config = dict(
    norm_place='pre',
    max_grad_norm=1.0,
    decay_fraction=0.534,
)
MLP neurons of a small language model. Each row is named by its layer, matrix (up: input weights; down: output weights) and neuron, and shows model dimensions 128-255. Each number is 500 + 25 x the weight over its row's rms, rounded and kept within 0 to 999. Numbers have three digits each.
After each neuron's rows, "fires before" lists the tokens most often just after its 100 highest values on Wikipedia text that the model never trained on; "fires on" lists the tokens most often at its 100 highest values on Wikipedia text that the model never trained on.

L10.up840:545477483518521465489433465502498498508543536470522537488521552568511511518463525488485505479497547506496505488547503517545581504456524532470503510518479525504492519538489504507485491476489478499467535503499490548500517502497470493489513491451485487470491505458513497468489471472523519518525516459498487513506524547479441543486446549495507501471509508496477522477507473515487478533492
L10.down840:506525471523492505516525494474455462511492506501473477501488482514484500499552496494520468484514483462509489532458490503502512532472507486538507472478542474495522512489523488444508496538488524508505488495495506504520460515505474493526493554485508476487501495541535526485528447495532511460481483553518502467482519535477528467456506519487516544470488526524459460530475500456470542502495
fires before: " "
fires on: ",", " the", " |"

L10.up1517:481488441502495531518475532492488517473540550504489464496478511504454559497498479521555493495464529487486503514488542509491492485526466488510475531461533537500455547515479519473494450463512511482432490487533468518510455516492483506491513481450501501503516498463520507471504469471495446493431488510486491490511461501534478514497457507496520477461541502527480451472508503529543481486497
L10.down1517:523536473533519477481501498541521554478484515444496491488496502480507523490500481495471500498505467516498486492501506509501510507529493507472465482484464512464525548499536566487506479482498470531479472505461528521461532481474537475506488476501508502473505497512500497464507493440528474493554543470512500530507505508455515487468467482476484443498504539501436532513526510495461480514510
fires before: " ", " |", "–", ",", ")"
fires on: " W", " of", "4", "aged", " L"

L10.up1104:488533488459515506525501513452508504488525469475519498527469507529487507494486494478510479540502497509530540532488495554479522516492498510496500452449473547482517531491464488515524477485502505511452465519506484523498492475534467471540473471477568456554480490482531439476510501465521542528439514465468455499504501534539553519489485507485478499506503540497473482533465491504517516468492
L10.down1104:456511504550495492491517457502526538471501511474489495509464550509459524470517508472527478528526490525512493513505496511520471519491528495467495505524510529494520503513469483505468497481520468434487515507482501527497472501488518497515492466497520521509517539514485495508478490469514494495501503535479495501507518504483500495530541514473484489464466516482512508526508491536490495527526
fires before: " "
fires on: ",", " his", " January", " her", " November"

L10.up942:516520526463458500507466487478503491519493439475535511504518498481499493514464532519495508481541552502463493532504495506499533470516484517536524501524553528506482531486475525512507498500544494505484497513492438483485492519505490546472497482496552514441535513489503468460487542451535504522492497473521543473495551467516459453503477479512513523513509474462479494491505511479491512518469
L10.down942:488465526534474517515503487513552506492523502506477547499491510482534524509510487535493481498479493489473490491492459473451520539514516483526492544499460477481515500525498503457486498469492508495554456515549513452462492488498462490498500530496446503508490502531511511494499507497461506487519512479521490509522480492501462446511480504509504474511491515533486476497582499499464438480543
fires before: "0", ".", "|", " |", " /", "1"
fires on: " ", " |\n", "5", "8", "4"

L10.up2071:484515481463519487491467522503508500502495525510472498537494548506515536456472481488512524497528513508510531509490508535512452526486522461474487496468487472576464492489474503511515503536519544495494512453487511490477495470500510532458544486462533495460495490483521504508485511524517503520504485500506501464523468530493485517496491539485502473510444526523488541471475528503478482472500
L10.down2071:508479506518522520526528490488482481513489508493488491466541466505463490510495508455485521468476487499496462506496507526473503510477515501497484510518485524458503538512479497532481545512453544499463507496483518508491527475484481502516485480515518508509521499499505500471514505467466471478508501489495513500478495528525498496501473485544490541506560484493533507483499447484499502491494
fires before: " |", ",", ".", "–"
fires on: "1", "8", " September", "3"

L10.up1830:500473483507534537514509481515482498472486465492507510505508528507465517508474523546469530500464501540483515537521452492479570542473469494486484501504509467494515528492473530522510478514482486495480495467526483539509464499522465499468517500525510491476517465502518533541533517487553519527486506470462514489501500489472478498470501473450481511555476460477462504481508452493487478520489
L10.down1830:471518510531470480521506506518484509487479483488516509543488486502533496518463513497553460502524512493472494515452508518517466505524512465513530513477512522528486502538509487513475497493509478514500476507496479481459548481520501507498530467490531494475489500538493487486503470475504503498527503506521497482525495468586471538480504490506512525510514495536528518474492483462567532533478
fires before: "-"
fires on: "\n", ".\n", " so", ")\n"

L10.up36:497523517485509511532478520512498479496475518474520527492499509513456555453489470493507474547449500417500518530495514490472512482502514494453484511480475550519488461489464497521506474539515471509531511505486493489519510494496509500504473573509498502440476520487498510566497514490498487506482546494498446488484508476462506523538512510474441475521432502525519463515532476510476460529502
L10.down36:514461491452512501492474526470540507454466518458478498477465496511519451527497493524471509485511505524472455466504484505515490546530518500562525494466471507514504475519523496506483518447479499504513466504466497543507496489506484492509517505505513522511495517449466535517542513494484504500477501567496515504539481505503493516411487483490548530462536527505464491500504498517514526480469
fires before: " ", " time", " Votes"
fires on: " the", "-", " |", " September", " August", " February"

L10.up2693:466479497539531484451510500464503424495490499497520515504488470518509506531510527480484472507493552498481505484497472474537486478512478520490474508509467512528513504492500510499469486524502472491483521457511511516530509476514529499543503465482516495488467510532529497493496501491531472493480511537510502512513494531470514507495490520506531487527493492537517549491506538507507500514522
L10.down2693:505533507509517492526476516490460522486515524516504516498507503491498486521482485476498478535480518456503479466463506455489457536508492463498491494507490534526534540471510493484495515490452483536507501550492512515564489471532473491492519533464531511531467490490491498514454494517513537494549520535522465482471534468475495512534529500498515519517533475524396514505515444503485525536524
fires before: "202", "201", "200", "199", "198", "192"
fires on: " "

L10.up1261:452506460471499468484506458482516515502501500453507479468522488507484516490492467431522475536466483526495510479453506463535511499509502490560472502501494497488534508518484540535520500520502503456526521454551500482476445496494527509511487509499522504522517548511514481502449523511510481485517503457523529499475475504520474531496497491518502521525476501476452507541532511510485496476562
L10.down1261:483481538543527502501500521489495480503491504461548512547505485530541524466481522527527499478558517500535511486464493508478509497525454485515497486474463482498479491512504530503507463503545491558495534505490493539504533519497504536523461459511504502481519514511499477502483520539530517475490494548536503492532509474510474516472486502474470505485478467502414472513514530514504513537499
fires before: "-"
fires on: "\n", ".\n", ")\n"

L10.up2539:510523510493513467505536474483504451483518482509524522477501501527442481479485476520488477566463539525478470523493492519496513545546523530500517481523492535494482503543491516473514532501481514501451516474494463503473500562507483541469540525491507482467503506524534498453457500503485534467484477512530527483519511542525457481532499506485489467489493541536501472499526470484489493476478
L10.down2539:467496491495489527515532498498520521504477507488483534511463470484482527486419508590550537493475497503480490507469517527507500485517498504489563481490490487490523477534539542483456487514474509458558457481494492488506489504497525494458501501549446543520530510498515518502487489491551477466485520514507499485525486507535506480478508500454524487549478454499517507525484493493458542482472
fires before: "|", "-", " the", "==="
fires on: " |\n", "\n\n", "\n", ")\n", " |\n\n"

L10.up1256:497453490507507452493523549509492461540536489482479511478500518497510493541475490546509469441453495547498493479499501521514524483516510500497505530519504518500497505569496498492473510546478460487453547466495474465479476530527509504499488481505496481513518512502493505499458527494463453442483503453526536493509513519482506544509524476516512484539489498497501471477496515497515479497536
L10.down1256:504527469532502475512475541504503498493489530480500518519489525496480489506484519467504531559523475519491515494510516454509490529504457453545519491527521522514549508500478554472503477535502516508530486509498505537469513476497436482487491530497480484471531455520519515463503523494516494506497521558502513478490472508566443443499469469498455511511538547511486483501502507497498484502488
fires before: " to", ","
fires on: " due", "3", "8", "4", "th", "5"

L10.up297:526500521507460480538517485524497460475498498472539532484512482507469489522505504531482524489488474487486518556451465532500486460447522552517494502505517525487528502522525505460492519547494476474496515497485430556497503509540506513507518501509505485493515506469487525494518501482460493496494494480517495497507482492490489467530479512520501504562490495507498520514497505517488489495516
L10.down297:522509527522478500499492458485497494515499530480497518498517477532512489484497481492500481445548498487523533528500559499499483526461533512492521490518502465518521519497516498503498502478506541498500488491497484459527546491487481480467492546508531502538489505524473470491534510485488497468480478512536488497479548483499503489529494487496515482480498527523548501475490534508491493497468
fires before: "|", " to"
fires on: " |\n", " the"

L10.up693:464500513475501503493512530517487533509514495496518550523518503508467552521456507506483485474514459495479458497464507490534514530520513477475543469493550501484502489517499521495514489495503510505498472484483498540505488493493536532499482525502497491462463500527555498455534494550523500485495467508493497484518475539513474527478526453545515502585467539491502455510508490472497480525512
L10.down693:472540496491515523491490473510522492503479498480498478471470469513496455476523525498560494504508538468522477510514465508516520499496500465518491535506458462521557489488446496546508498496471487485491479498513551479480485526528502491465473454514500490474521494492517514496493528517499490512491501470484515513508467532511510487504468470481537512478548531564487502528452512500540527490502
fires before: "-", " (", "|"
fires on: "\n", ")\n", ".\n", " arrangements"

L10.up1122:518532533513467502533494500540529457488489489479509499471497549527458543497520488454457528504554506548478543484460479551476443516493538510482518517474470537455438508474469521467550492533483546521526479503496483485558529484491506514527484524495543459482518508485491504474480496512474494506507492492491499478541510510495483506520530502504466498471484502471512481463492464477503539461497
L10.down1122:482496500499520473524510517513514468477487493491479541506477501457506510482514504531468485526493491508491499508443475514482500522520515486509561541539525533485509510496532464498495501490438446521543505476503513478493460452521501507506538556463528494479514506489507547521520501504552520490480505460536503524524479500524506521505500543479522490463526460461550524520491465431478503494543
fires before: " |", " |\n", ",", "%"
fires on: "0", "5", "%", "7", "1", "2"

L10.up582:494513501511563486481483513459525531515463483482484592506466492497465529476431522522527522500517500496492492505506481495514514512472519491506476514507505492507529530547447513484463554503465491480471525478502497476526491506569514503457479523500495499501500509450479470538503535475504451499501506476471529506473518506500500531493544561465473527529504472507469498537518482533545474527482
L10.down582:513478517513506513526495510517459487505503523461499497515467491508475512504491495524527499475551501495478484469442451521476481518547474503519530488484475469493471485511518560522540491496506529500519480497471491542460496541478518517508492480501491488504478522547543489499510506524540509540482495505488536518526506510524521490498512532541526517498535465498457489502489511530454520469541
fires before: "-", " "
fires on: ")\n", "\n", "978", " ISBN", ".\n", "3"

L10.up1793:499517478505504489484494495532451478503440506496509505448454518456485489484461478491497482517502492483490501516506479491522537506485501489546470537460541520538506504530478496501529495510494515517513522446535457505512534508459512507519498510500500487490524548507513472521481501500517462547498486462494494535491507554501503512523530495494520514494473509504500490501503445473488462466511
L10.down1793:498502504531484498542496513509512503468502566472498490466516503487461476499521540517496457484547521530521504477491503499461507544486516461483501553539500502467503451464451528504495507498489496512466499537494504517538488479533507474465504521510561488443489482524489489490483499486517500456486493503504508514519471512500474533457504492487478499469524497494477489512460510465500519510475
fires before: " ", "198", "200", "978"
fires on: " |", " in", " (", " the", " on", " "

L10.up2028:492529529482480498485506501468519485513492516464540473473484502526484537521483471531522509535472471521457508473531512485513542504485523474462487497498546503488525489505479529530447492482496427490520542465530495493483467475502510531494490498483531461434495523543495496531476499525508528510501484526543459537518489486510518524509540487452504517509479517511481490472483503521501491499563
L10.down2028:525534513531488481551493485494493475489525504501508497489455540544509464491494520546534477434489510537506480499452454465508523505518499485535490524489543564510475483478503470490505511466487448493509498464489533506505540492534528513491468519517498537528481490474526536498509490481496524470503524518492515498458520524494499509456482514514490524521476482495501499505516491495473507493499
fires before: "-", " "
fires on: "\n", ".\n", ")\n", " C"

L10.up2636:498532528460508555468538524484503479524523532488516490487484506497510525432471472511545458514528523515540489481555538528487477498450502477501452504516543550500509463491492521542461488516511500477483452494511479527506474496441492515514537507509524470491490491461522485454493468480503485500510529538510486456493490516543507545492493476421516490505476476553503444439515480527527503496463
L10.down2636:507594491495500485513498472506515534462514509461518469492503498519521529543526528518495507472487459505503480513538523524494543447491514492487485515527482482498506502491509511522515476453552493443475507511484472512540534481496498534500553527459498514540479478487503518485463489491510519495501501505482511536461482505459469550464510537494470493533477475486489541505482474491465521521486
fires before: ",", "7"
fires on: "1", "0", "5", "3", "9", "2"

L10.up1881:484507483458493516514511477509470485514491518491539490477491515491483519473502462520518489433481512491468510519499529457495474500471489471540490511536493501540495475492498489519506537504492507484523539551485467477485492536497522464493457522479491485531494517509539490519503513469473499504439527506492465487496521470516488510513523554471492484508463484492495489480534471504470532455510
L10.down1881:488504484475534476478474492480555494513470448496478495509496510520467474489521464534534493497517516509532475484484470518469523477492536553502489500514504486476479480500493502464504460504514513464447496497486498507538490460528535508556527513501549473494496524483480508498495476552552496502494499496508495517508488492485509518379517452463493496505478536532510481519440528472541537496508
fires before: " ", " the", " his", ","
fires on: " in", "In", " of", "s", " his"